config = dict(
    num_hidden_layers=10,
    hidden_size=160,
    num_attention_heads=5,
    num_key_value_heads=1,
    head_dim=32,
    intermediate_size=640,
    vocab_size=2048,
    hidden_act='tanh_gelu',
    norm='layernorm',
    norm_place='pre',
    norm_eps=1e-06,
    positions='learned',
    qk_norm=False,
    attn_scale=0.177,
    bias='all',
    tie_word_embeddings=False,
    parallel_block=False,
    init='orth',
    init_std_qkv=0.0305,
    init_std_o=0.0,
    init_std_up=0.0305,
    init_std_down=0.0,
    optimizer='muon_variant',
    learning_rate=0.0031,
    lr_mult_down=2.0,
    beta1=0.93,
    lr_head=0.00795,
    max_grad_norm=0.5,
    warmup_steps=200,
    schedule='wsd',
    decay_fraction=1.0,
    decay_shape='sqrt',
    final_lr_fraction=0.1,
    batch_tokens=32768,
    max_seq_len=256,
    doc_mask=True,
    train_tokens=129300000,
    max_steps=3946,
    dataset='wikipedia_en',
)
MLP neurons of a small language model. Each row is named by its layer, matrix (up: input weights; down: output weights) and neuron, and shows model dimensions 0-159. Each number is 128 + 24 x the weight over its row's rms, rounded and kept within 0 to 255. Numbers have three digits each.
After each neuron's rows, "fires after" lists the tokens most often just before its 100 highest values on Wikipedia text that the model never trained on.

L7.up19:141101139183157109123109132125134138171145135155094141124142194173144179129142163138114090118074158121125158103136175135159152108080116091155154123125119131098138142157109131093126151140142134114124119123124131110118163125126099098163109132101149140160114122070110111115133146079154155119115151106139153144136065117103110146120105132131107191139110143135150116125173107131150135104137168122131140128097097115143121167120114132154138179116115137125148098099095122118107102105150105
L7.down19:153106132110143114106106109121107108083098125147116115106101100168111127143101147122114119145133124112124107172165107129140084137123109154133097134120143141097187147077127114110107081153124130112147141110107136139158110116147147158125122140115090094121092150143137140128156151130151090155125078130155135107130149130131146123091159154121159103128146092118134123139158161125112153153121109097082123124161186139125144142220157124129108103146148180109157174111100108109109160117125158
fires after: " s", " al", " Al", "b", "um", "ib"

L7.up47:118152121116167105141149097149142165117122174130103117084156119074138171124135135121185135139150118129162129115118129118110126148120131171136119177094096170171119135179168139174145152150135132166096100133123096107113134102168123089147123128115123118120084120136154135160146093123149121059121144143133147133071130157159126124126138108126147136140151137117106114108103121127104105149135135087083107147115106128162160134157101111117096147109094140146150099119103163135139099114090123
L7.down47:099094111189105129123094111109128158113145110152150122093130138112142108104127139060105100137108141117130151112122142110125177121155178101113116115128148165082137153132123106099107189112108180148112168166120122111124160117102145149169109118124125134113142144131180081098138136157110154133119095083123127107094104083112141147130170136132122144112102128119159105103152123125128129121134125155150126137156143146114165160127145137109157143135170086096117155090129121097156152099157111
fires after: " the", " deb", "0", " gu"

L7.up108:114106192110111149154112138176106126115117119133133166156134118117156153147121119185094134169150134167136140098126141104136124147141130121119111113133128138092107100153145085143147166141120149126114136147164028145110130124139078130166121109103107151108091131092106127124091120112170131110119148096129114140127150161123119135130133145108110127158166118112104106159163161155128163130129125146108095127120166106125134115106136082100084086097159147133151081131153153140137122156133142
L7.down108:148152131115130135116176136153142122144165100090115114134098161148110123118136132101130101101147132101070152121136160123084141130125079105134103150109109106159096085135139166093135106146126098114149151165165179120161169140176095145125175099155124126125110081139174141115158114102114143114122152146123128116131101078127105134107116133139142119092140124143136133152097134165132149124083101123130119093148137129163129136131154163124169105115102152126095156155132157121109106074107165
fires after: " in", " int", " S", " of", " In", "S"

L2.up2:154120114175145106145131127096128103116095124149126163163152178118090086127136153106096128147129137130145167118115125168102108114142149104099149156100130134094089126130093126096177105109116134106152160116159165154133142116116147086172137104154137131163122125140154107187157118106113143130135106111175129120121127083104165151146089133128141101085152140090155118143114071113135114102114144093104112136133125104158183150104120102142134123144129086110147173130125122167106118129146123
L2.down2:096113153114149085127108130151101128062126122184158106116138106130144136100097085115130129114136134098150119173160153165122126147071098098145100125156104110135154102125178167128072142118116141144133098164136101104103155134121123100093139128111102123129132149142135133114121123151127159152136154132099138096123171160116100087135159129124099121167123160171098176132116134142106095150101151111118123136163131158157150094137128110125129107124117124149114153090130153085173167144144137
fires after: "-", " |", "s", "0"

L3.up248:122125116098104192147124116137122161128107115139165118126082139104153152118176116146156105069162118151078113117192132146144115087123131120091131137119130155115131179147133157146138148110120118131140119141101120121124104096149135108106130078141150106130162116124143118143120129098144094106152122156166127147151150086124140077115118143122142122101137123110142131110186148092157148141096137142165113130093138130072126145133094116106158127164109090101161144114145154105093153176118109
L3.down248:137092134104143121145094153142113099092135107078115161149137150092158150084119118122149157120103132127136086132143124123123124116097105134164087153144148156120120139125127121077136097130150142141147165121125127094126139112123084178132190135139137113105172099139131134126129111152134080132156127050165160136126117117108164148124123158113168147078128132137160151106148089182131143122149150090182113102094140096122130151108147134101136115118074130125114112152117143142141129138123155
fires after: "F", "S", " S", " D", " W"

L7.up341:130104125117166104105099161111125117166114150135106145129133101073136085129136134106172155120128175131099125079132137173133128136076102139153116129147110146149164154146103114102137067168172131122180137144139148163116150203161142154140118108158097088096133108107126129127113172106102123121148114120123112126086125104160098110134130086134103123150099090127148105147134130146163124148119105120130091140117165109108141134109126111108180153119122109143126107108156132140112093151138120
L7.down341:140151130132124161116133170106136160149152135107129151157147090117114104094102128114118166134149097143125128095121113151121132126115131166105136143163128136158075178123130100161127123170142079120151092173174115125179127123145114113101143160116120129128094137122161129152121127152168160115094096121112127096154121115149100124124139105138070140137128163097178127141101093132074129111137136087108126103160098115156143126161110104097108112145113111080144147154102096148127088133158161
fires after: "|", " Le", " al", " Reg", " Col"

L3.up204:141072153135115124097106136148143148154094133130133108133124142108085119195134169108109105108156071150165114122135117143118143151155071128138135131147126123107127135161120156109117119129183153105122168101138134111163139111124118084150120138166150134113130156111114153113138096070127107118159134125098096113081129124118174142158118125116106144115124072101136127098144167133158152144117132145123106143152127127137124095139093095161164106145156081115148128117149094090127129169119172
L3.down204:117111137100137150123118098155133113158097115153099099121111095176121166115111084094128112122115124109111106132078093100130124075102129151132112105145112106122125138162159127074156120130113125158110170122105139122155144110166147126160117157152131153096147103156141106144121160107117165127149155128119135129131153125118089161172103137141148130123150163151160085138136074126110123104132159099132147161152107099124128117095149135098151105110143115148078163144173107138131158111145202
fires after: " the", " W", " L", " Wh"

L3.up440:138151109143156131130121099150068089103123109092117136154091116125149105132113101182124121140146121127148144145087147158115121093133143140104093128122117137141112110118133153141144121109157154118090157119077099125143149071160144098163152131177125123141134109136109150085141114131121136071135165126141124110124097100143127160190098119142118173152136203141151119139114114139136122152148107159115127143119115131115101157137120126093111156059096119128167119105142148132168131111114156
L3.down440:100147136112129091122152106141088132089123110154099126125106109101124101109121124177118145145121108131126099140138115106160174137136132152086085158125151141112140140116126126168112135120154135138145084137111121135157123088181125121138209142140156152115147119134129116122169123169114111080120125160138122142121125108163169137126103155146127133160135165152121123085098148072143137131157143169132121142140092111069122146098142142086138144109096109107164096130125076158113143088127153
fires after: " v", " d", " un", " ind", " n", "-c"

L7.up522:122149123157120162110122130129097161111120130103179130147112104134158141131133135136115110119155146150153135123115139134135127125112134142127087121098137147132166136148115098124120087110138075150110118142134137103129109146123146145141156190073144092174101136160125114149111166088152081125140151140134131104149058124139116109149131153084122167131087144133074130148149109139141101115162147124176090127136146162139132107144149122095092126112070101160119180103107105126155147104169141
L7.down522:162150164088118140129151135120127093071120127127153145127115110153135122157144139128147135137107115084124146167108155118119115130127096100125147101094105147117124126136127185140150180152126129132093161120043098127111133152088110085112155111144133167137131134138139099146151058137158163137081135138130134114109161150136150138096104133088148115129132132133154120136100173146147155162153070135143164086127101118081124148114130146149109136121132130099128115132151130117093126139162096
fires after: " ", "em", " mi", " U"

L7.up78:121125127104132133086088184137141090168116143112101105138133136163098146127109104138078101126134149162155151113155146143095125144160112130143105127166125147089109103156102097121151174108118139138114132145099096099068160094054149128155179117106068118135151131127155154112118136127138097127131137145173107147114121134126130172146170147129117120074125183097171132111151117115148145103109097134096126151159116110129139127170132120137146138118136157117116126127110143144114117138109114
L7.down78:144155159150089093156143151150131173121138134142158104108107076087124108103146120129111122133098133128123134168137112127156066101148105098105131145095133115166154119135099144147113053131128127135151156124133128143113151127148148112131121117101152164096147110148087105182128084137132150133162135136148114123128126111105105129127118153123118104141085159138104106125113126202150114143169131114110110177119142177113104102106174132112132106142137158119109111099180118136139119162097111
fires after: " B", "B", " b", "b", " Tr"

L7.up483:138143104145182168095096097161103093089122106095148127172128132110154143153100159120121146145142131141081168121151118108144144092119093134117167184119129109130139106105144118159111131116129151140149149153144107124098116109114165153147174096148131096109132106141141123136131121111161143120131108138133142096119151106165131123121159119148095129120148130112152135112105147155107142116075142149138129109108121093074134118169169106082089077149140129119169164161147133083145161116100102
L7.down483:104169105140143098128155139079133187150133117163133139152142126129075125148121144141141093115173113102130196156138121136119112123132153097087105069170118142122166145160101168129136108120103166146120130111117170103117098113123119097118106112118125103174131157098137102144089165101127149110114122085169144114113121122093121109153119102138134102118113177122125135119137101133091126151159150101121130156115115143151134136100135143130199121085163129133154118113115123135118167139112112
fires after: "k", "w", " part", " w", "ight"

L7.up528:102144143055097108144112134150111173111131196147125119139105127128133152106112101108146134143101163096156101135137104131152139135113130133107145123143093122133089133144134081126116132160109166148111108121124113119142123118118126153100133156139164092148171108150133152154093141147160109075124073135157125108098147145149080117116163145136146112143154093144106140076123166134139151143127102138123114150122143102115157153141106167115130095161076112153136111126147169141063153133106140
L7.down528:126128145100134146137147120070125118129160130169135089133112132069096155147149155164131116102124110115124139129154103158157105150101122113114113127168130131094148148172093168165110091139117096105144142133097117114137100100099110138148130121156103155148163158133169111115113192107096126146132181124063132136144123138139113135148117162121130139115118141099105095141162147122124148145118134178108114156112162111163095078124116165099124114137135171115133107113085113110102101115154133
fires after: " St", " st", "St", "we", "att"

L7.up489:091124125135147125131133146132102097119140159135133146140091138153088132107119180156140104143135153162127116173095139135139137166105077092120124123110109147125105105069142079117135092126156082100114132127128098100113143101126094141160153165099149159108157118144141144113108160173131136130131164135149112115146110118148119123163114042155137133095137105127109113121137134128138147116160172123106130118104120083147128138108134151064130142152193108139125121145135107143128169125091137
L7.down489:125118091110088136147123094098111130132089136103098122117124150109118109180127137080198128134079120107096166155149137139087092103122139142147152135151165125141129160129112147157139143083137138103092119105107138105099140134155128103098170115142122097112134146127098135146167095086138132174134131143145159143149182130099145130134143122133129104115142113106118179136137125133072161121153123113129154102120116175140127136156120095152086161121144171105123121175130114087108121148148150
fires after: " |", " r", " ", "==", ";", "in"